config.toml
n_kv_head = 3
d_mlp = 1536
rope_base = 10000.0
bias = "none"
init = "normal"
init_std_qkv = 0.029
init_std_up = 0.029
optimizer = "ademamix"
beta1 = 0.9
weight_decay = 0.55
lr_head = 0.00601
warmup_steps = 414
MLP neurons of a small language model. Each row is named by its layer, matrix (gate and up: input weights) and neuron, and shows model dimensions 128-255. Each number is 500 + 50 x the weight over its row's rms, rounded and kept within 0 to 999. Numbers have three digits each. A neuron's up and down rows have the sign that makes its largest values positive.
A block is one neuron, or neurons of one layer that tend to fire together. Before each block is what it responds to, as a language model described it from the Wikipedia text at the highest values.

Mid-sentence clause commas
L3.gate347:519562532565501472455418502418568504502521561525448543501574559451510551431426468556490545505437504617515555424448539500511471555564612419477569497490557481459567523456574583467508441551483579454545504494484520581546490490459433575497495446455500398490452405538525466478422540492501470607444524506520458502533511528560572494464555466439591379512383552507518516547519425475489608550499
L3.up347:501484471427474461532499531532515550510452511449512511408552475497487561476524440438445519545488574378515463531495521497593519507415589457608570558542517555536448442553533505553563423511491492468460489513551531482545505548546373414503482576468424403481519478427630457484477452477467504517455528495539592562477529499556497467440537464564492525508513507466453474458529528457435416449435
L3.gate868:469572575527469449517470527564471505474641535564530486478501527457543484617509600486498429509538479548532447450526579496490524491501528488543485564420534522464437441470389496437521497419526514427592440520470541476488538512483455492502517466588464533519508419507498503385473538478535511547542536512505492558505486533473535511513463521518543439498454609496471516541470453478481486506435
L3.up868:533474477430433479443512556463538512503486388570435484561502498626454471537505484554511476566511558592548483475452539510474506490468419495484517522480466549469430547547490497547574488502506432514406503388447568559454501449478488500421524476408466404537503560491566576518548412432453491514458469522472601496420453360457473459477445500489520499494488466476490632502470420439523434497479
L3.gate928:442515604474398388548516465451578481441545541547524481493514488493538553495534505474414452509389441476584521543436582440428504592453595505453509552495537557536521502474470540523466567380472510493470451538542613467610549538571488507471548490537535480493565526424473444496548544444423533448494561473516358575514457518520454498488446549495582491520501589417541444503423508578549499472461
L3.up928:465592538497494520541499451474516579481511497452503495517546434556470511504490521506410463482482522465575513496486473473560554521532456505554449551412533452436531481481552486472498499594461521472451425521498529539535530505589435531497523475458563451589484575446503498581547531535457494507350428477530455532586536449572489556489455525552563540543466572493424481531560463501518413496386
L3.gate1508:475563534557443465573454449545534503449422491489461578483421586528587499561505543454492458487477548507574507459548509529499499449397477448500487608552444531480541438561540549503467483446492558532505447452515557483550524447530433506539538436528436473468555563531602521404484545506461470522493513519545445502481500498509606495462476491503513568505470533509559485528507488583481501461504
L3.up1508:421419492494428568471462580576446467455420500560501551568357507540530495502437479507455518567558593537449522432469543507502524445508466469568519479589555486518451531589439505460483484566520466480485505477499496486490419574526454564478469427484503492509518408522553505465478579501564428492481562531517525483480533458520529549362483413518532461421488528526499641545472446624474510430528

Sports table score numbers
L6.gate33:591539526495508474529381499435501509504514549506431513483430503462511376434516516508424448518537520426551509599542521460420432491571548460455425444520460477530556548444517562531410529497473423577495570518530500559495518538470472433581453534554526522497508534535583439500464504586420426449538547448432558492566371491402532611476485490433474522482551515443499481416464536499486514541470
L6.up33:550503426577539568499493431435547498562583509464580447574524521439454494474498581564451489538589401475430504442488555521529533566516459475472507490496513535509549462560513431474492464437572451481455458471469487504546433470575589552485419475508501511463388559438503493443466416443594535488415500459490565444475496602436495498555511472468498496465499408390553484610421500502583507515493
L6.gate72:527475482511503489416496445526548576405406519560446489486431525508442569415555501516523538465444446499577489525548492543588516489517537482413476445537494553604532403491467398484537487529542449600553465458576479397512640512509482491421433477476464546497528478592468553489525418526487476520479442516484482440486486516484555526530471569503544534507502470467416462528571565474494513568535
L6.up72:479569505503522531361594415528476422432473479437593420518484549546495453523502484478581422559464495425527443572532529392523516522543511462556471496523530422582436503479475567568465496439442506542574539459454476554393483481520504473551564440479458504558434518517493490468611482479502503460603555590424479576528514496499504453514498497488489531462536455407429464511525479504455393479408
L6.gate197:520488479527484537572468509417463432520479487526559520582458449595578480462499438491552407536449570588463462478533427479469522532495610578419399388469504548573491523542482499530376499569523545516470462542549469570452577476518539531516545535538568570544528509591607585495568553500492475506482503558550573420425482540504481473493464459508484431552517507503486491494491460492456553485480
L6.up197:524543549504510474521456553481538452523507436475526468550494554513505525412498503576514486492521516535450574466431540555472403450466491472478476473632528503436571551491462470459438528442525455528487474494465499496416562445541451413457479533527525553468444449527526577541428481451444502535521578480550535465469477541459560530555491425488358568517505503569468456438461572494560539580479
L6.gate391:469498531547511440540592478541540641471431495455520525421545409492475494495535534519390536434435439510522501473560518475493504477519524459498484566445452573460536478476433448537451507535450503492525521547575479502528544453498482465491382484524457601539412498541402472463594396471500391520440499588548444575549516498528427478544411464502612473491514468500431533392562564564494564477502
L6.up391:479512422587579484557555448407498452483406503492427420513509556418500492494452560519502596403451484492453500452585512556475514502489524530537491568533475508465507555524523542504472467526522507457456418616492494498542622528476527554480553487463409527498574453428508493473491556519545530547469499523466549482473419483511420502494493426487503521456396545432531491550524534544495442444542
L6.gate456:542501538499465495498514452502477549479489462479555512481476545433501527415493547448447485438493545439407457494542457435505429457495484441612526501487458515492541481558496481447546436473490534440384535507454421543532468471457499486514482543561392547523520573444493613394482520485522367523578524523521562551460397595565548477486536544488450468510422487537415498505566615489514575539460
L6.up456:590435501492536568408526504453514439444499527527546405463504485530505494535638571514559457433518486459537514460493599519497500458494550619538604475501487524433601500566559449404469514487537528510509515532533414478557505560526475478428441553503617541501489411610547563507508526556523494513494511594418512465470550545428511542529451507555549531596534419439417425475456535466540486514465
L6.gate480:525494496497429491432543487566570471524499494513522547495487500485547451567500493462622538473410497449445505512543422468480535578420541531400478547514496516585459471471585446461527488558504432561517511512452478396534488481533447572522493497496557466476544518496551547544405471527468464394529397478535568503553495381500412506545518540471551481543503459386489471486549559585444576555468
L6.up480:526508513492503546513531482584587479417440439488563494531518490531449495546493427531475409442458416518518567515490428443459549563508506502465463583456537491509476475439540522381534461509456453520514454531548503576501545540456485405434437510448524482493524486483435516550497412483545505540568485467515556499537494497630438439511443506408451500529580390501539423405535528564471481489434
L6.gate564:524389532479525460501513523488485590587538518613593517420415473479553485477487487539493495452493548462462492410471533425516453429521509454490445370486509468568473533487519530492449512477506517462506565525468458468470544445462431488502550551511434465461488577547553496482516476493529449464548472576606484514501462487364635586544556532482445499541450543428519499441564466528542534491483
L6.up564:554503438569482468589508479499404538521477460479409420580380464536547449547474407406494577499530557466477534485568471527490459404545401474548515481417502529513523533560494406511537506540492448485380604468479557504421542520509498549421530370516493472535423493571518542540532518578580487507469508471554526500466433555432485533521460537521401487449513449535465491437575527495408495581463
L6.gate726:561470535493453524477546525482518479539464589588502564521441547498555561455546501415546462420561417566491541467483583472439582530507445472380465438538571531488453495493436441432530545521527402485560438446516512422578347482574546594505466564537533565471588458489443469516566473526470474479427473560537566465542407453505511583461500454430510449568488488431465455582548524457472578550492
L6.up726:611550449461594516485549468501470471319505535455597496444444493555483590466539454545529451448462488485429446449537475452505582492517539499411479436564530523512357349532484482474467449525507459484473546502447480482499458506516525522443600490435531631434438408607548600522447470559481438469446556432566394546444534541502485599479446511590527521520549390532523559501527498448523455514434
L6.gate1006:474535474532627487407549485539493499550526566402520527410475600499510491423545489510548468562560521526475457557598459517462505625518552511479430509447454474539542502556521513469531521422500583483514478460495597559423513377535511491507404554422514490513455535527574490488561508529486417540461501485494532459506473556530434525437483577470489437479522532581497515437534491556364477390440
L6.up1006:576460478510501546478565562450478482487446492439461509517529590523570616499476479449406451513504502481519491528542367503456502576481480494528486429515508486447433430511500434533478615577426522527554404484400423553477503538514560528459416399462470408507511447514524447562485517587492505567513422446436535435575463477531456506438480411479561434589452409493512508508539481632437626505514
L6.gate1014:467466557432625494483423622491519532448485544468493515519500445476554494540474444444526402543521485585419531501497446418524540474427501477541409511434544524452510481498455541507546493408540594436506550556528398552537413417451502579384571479568511480562589524468452559520429512470463418529449482541478513503625405421463521450419489395517483506531600471588510558439501472549569511507473
L6.up1014:550547557409438567515502481583575452477535519519544502437475550515436492533517632436550538491521515521472561525485562523397464465406525485462499443550502389537536504632477489498506504494606532415525552498551551496405598569513623502492503459437529434419521490492516480531477478521467497541505471537443553531546466410430585536510481461605436520451497455550480495432436419599580536532471
L6.gate1102:578571447470424516490534492457539520492517499469525556533531475523475545568368409530518477534575516489454491422508458523552568522491462517487396464582417535526524474556561586580594499493497490446558538469493455543532437496519480514455526495529568466575445540509547493413497578506490461486402449471503509588501566498557563516526476491474556606467458460546550530445493535590461554466498
L6.up1102:527615501508406547543485454522470516565424465489484470522491488529574504555471450604513497553482414451457596483425445502457499463534502585507431512470497507527478555575382509527479482496515508560508487506528503508525473416452528376484490473537544400469389460446504498440453516547492467472495489468464520466509551540469483546531521592517566525397586489465517480491435495538448524569547
L6.gate1168:442424596508530527467425602517484599492475467464536474459519526526580570476565441553487450465527548567429477492456556499598448507464532471530535434466491541667478524421561547536528510504508489482517490457506495526467525484532464332436558459537517569363522528552521467536536514437500479505519526524557541453454546591506563491559549495446474403503492497484482463461575510471438509458457
L6.up1168:520419484572403556438555511341452438519504470396432439508451564508480567613520456504463322439453521480492487497485496494477423475433358468565459480515520560566501455489538432473437535528484509465412512459438527529587434546514472484528477527524555520500491330574542468493431515505507530485541551444517590462535469494565392523497442520556471406452487494417423460578483477462448476572430
L6.gate1233:516500526488465468526448459546520473429485604512458633463466479443530446568521448537417495470486515607458538549604499408506459533510611413568467534499472511454502501478489507496460578528432445480467483559629555529435526529530397458585440566514463515531469547463431548463515502389523429502494458585533488550473436529486469460551515465491385474485508495403546470456482496553425583536413
L6.up1233:570478557506551533533590509580492510478554553511495485598428564472448502493575431505480405487551549511508429388521456483535457511497525519514539450528388525550521490491536444443541508541524438528531482495509465465445484546464550475553490510538540470490463502485521532508469509644646461561487576552488508538409466496543496497473567446537504483420372419509550484503544586533563444562458
L6.gate1237:536459505575503552535432511503463528523577519459488481510460451563577470606569454504543444567401416606445572519537489495534501503534488564435479507433523384578491553495536518556505566512392544482482529569425534461492549503633505562480505474571501537381463495550443509507503381544528499457508439546569432484502440518453514528459568509405544480524544556526494443535514485467437560472545
L6.up1237:547594568557488528468411483551496539420449508492453508449433535435497406521472452506502496419545584493484587471538569597583461452501448487524641451562427521495490510563554523451580530499528543587452413504508488455527572499429394401520496423476532522527605484567516655556434450524568457551513555494407527491513494464548475553477520545603514495517494528485463466474517596459488529463492
L6.gate1445:431412477512434584598417554518564525558483471445604509467436499493523508503489518522504491458522491520491492462438518535511485461469450476468488429479448471465511490465470442456515557449481556598469469489442398456545426430423430515524503551516529592503492506548468466492536570554438436509433463475520498495534521569442514516543415496489468483495575459397561505446505453491453534507451
L6.up1445:448478567484450572438524505441552396550551449456531412578417518446572502521467403555467545473403499584509570526461544421514517557432465538471510526471517590467398527510570509485582540525478454506447512469535450435419500503500536491501538384504595596512504513522514514526531469454485484502520510553602471481443495525544528545528449599487554560501428454438457496539417451535490533518527
L6.gate1527:521500466423527495570428480497472465501489585420534540494564422500517446478514562478442457558401539505457438538580458523399449445523547538448397513508476600572538551501494488461585506511560549566512494491456522518377501478499454524475553495491442616513436524547486484474545491507483569450558491461471584378532533448420550443465497487483511582529551520438395445494466494517473545474586
L6.up1527:520531583521562496530530476331377378538543416482522410385516551532458487479485510424447484431564453549385463518480529450536535540542447471547428417548461408578411509464516534516493491519448477481421471534443522458487580475503561542432552550500546504491525579553529521537534443535485516591518526576560428520563463462622500450499487530507503446555494563491517566468498528559498454597498

Score digits after dashes
L3.gate112:541612527463550546403496499502520397441401563526549556531456476447499517401595589435430526446562442630420541490565527593522557528498417432485500482448550456432468513584491452566485421539549484446510468503474467576488522529533476499509539474485539531497532510505483579527486444492497554453532496480546466475432491513544426548519549506562492428466512557415445441503483449421492477490567
L3.up112:527569538482467533440561530508527488480523537440517440531452473488461526461592522459465426495608492564483444492575495597533549509561459504553492506494627462556525544559499446483482466466502444434550460527520488592556494575474493557383484463540571440490416483560472574512498469531501659453492587457409542450424523485557436383515565412542488428425516512509461589531537523436478530519565
L3.gate164:514506448463427411493427542548468512563505501560595489416570508465463451540435501454562439497575504475578465486553432518495470533488504402450487523521464455515526479537498480442463505487518544460491541495497493478558515440487501475634490559497443535445556570525579479524593521558513364486496466504533482494413433505489564507468537525486577406443444499399337492478506547496423478418393
L3.up164:413424467541550612382546459415544544584586470522491523433381433504531459514465483554514476495466576476459500452507411460491485512464441508495464524495411502557525481510501467534474493611437502505565508480468479523613564552447507420504594441528493508452515497573535507572468478500551505546489469505503598470494441519484483518476466489535527526540525464530521475430548568477531409415422
L3.gate356:476526453614486542473489450534583431480547559545551474523469458522515523410508528477439549568557469524471547526504574545501390524517580502494403550471462427451513503504496468482572460501497561479364532451442517515452492490499540557533500495503454548591454552570549460540459467477515502506541451500439563392447482564468416531527447475479459516477434547483476507545564399418536510477568
L3.up356:454610517468539550528585477492476495453558442505465489560543460526510361490455534519444468522481471561521558496484489476493486596430539554456495586583420512449600518579479503477532543510539480479460439546440501539490517525461531501430435565474499434542478487513473550541439540467487444494429459522551483524435469509483510491538498513478496522514543555550454503479495489475550452544477
L3.gate1526:505530525503531500517516458543528438460567505515463468501482531561541496463484465523482455438514562480526555498487560519473476473513549561442421485511459485546465494562468510490550455368551519486492492490509488489491646480513425421595493474523510504495460551472522552455623531601581510509554446514546576366595549530589404523509430492563443532414558485508639483541521413410364561448435
L3.up1526:496605530568558495417511421439594499461573553487546471486608560527481592492513483493431518504529500459556484549536523482468513566527428451506540518545456533608578479608514470492514571332516462479629512494492412453509490517482511472554517507462511472524467446523452506574453485543513482538515427582436549494507459578541476605506446513552511493454476488526436445561544484542487567439453

Mid-sentence clause commas
L4.gate1110:408459552326450443453507515592451510524392505475436477504513505429559523516569497541485488501510485593523590455474538449470497471413483479465485570478498541531468512443481508560512503539521505612519458596550561481482465526473538500525531465457433452472523470457527593374444506471394390469501568551602400525547532493454565538487479483444502539548532557519460512508531564454519538480507
L4.up1110:460491494402478495540469423460476437483428514494515520479537487466508578496534479514442476451570503537525528446518513552450431427569507508575507420408465448488502519502545508497538483535554543501476484430477582434571406486591436434444504477530489403504355495487482468394509558425512516587493509428513405501544452530553522536472418478438450443457506560458458541512457496563511474546555

Table separator after numbers
L4.gate1332:515524536510494542510557549485448490522519545596527450461523495545456517469394469509558457574461519472455495414560481468591448482541476476523480516455382558570582416500631543596550450489608515476521491414500369530570517511497461592478563431533473505427542484494507572501567501540529372544499489472420512489479455440599498520437481504508635554491460604445398483544565487482566521609453
L4.up1332:454528453442640565488466469522469486389527486477404474454521544486476502484495520428466431480438512523455461512617464554560401443517464479517506431491578550522461480528460517471532510524568495487360452531505559453437508374511494484422536523552546502521538497586534474463567495533569547506448468491488495579444456564465478569484454489582533448507532483423476542452488520491494548469478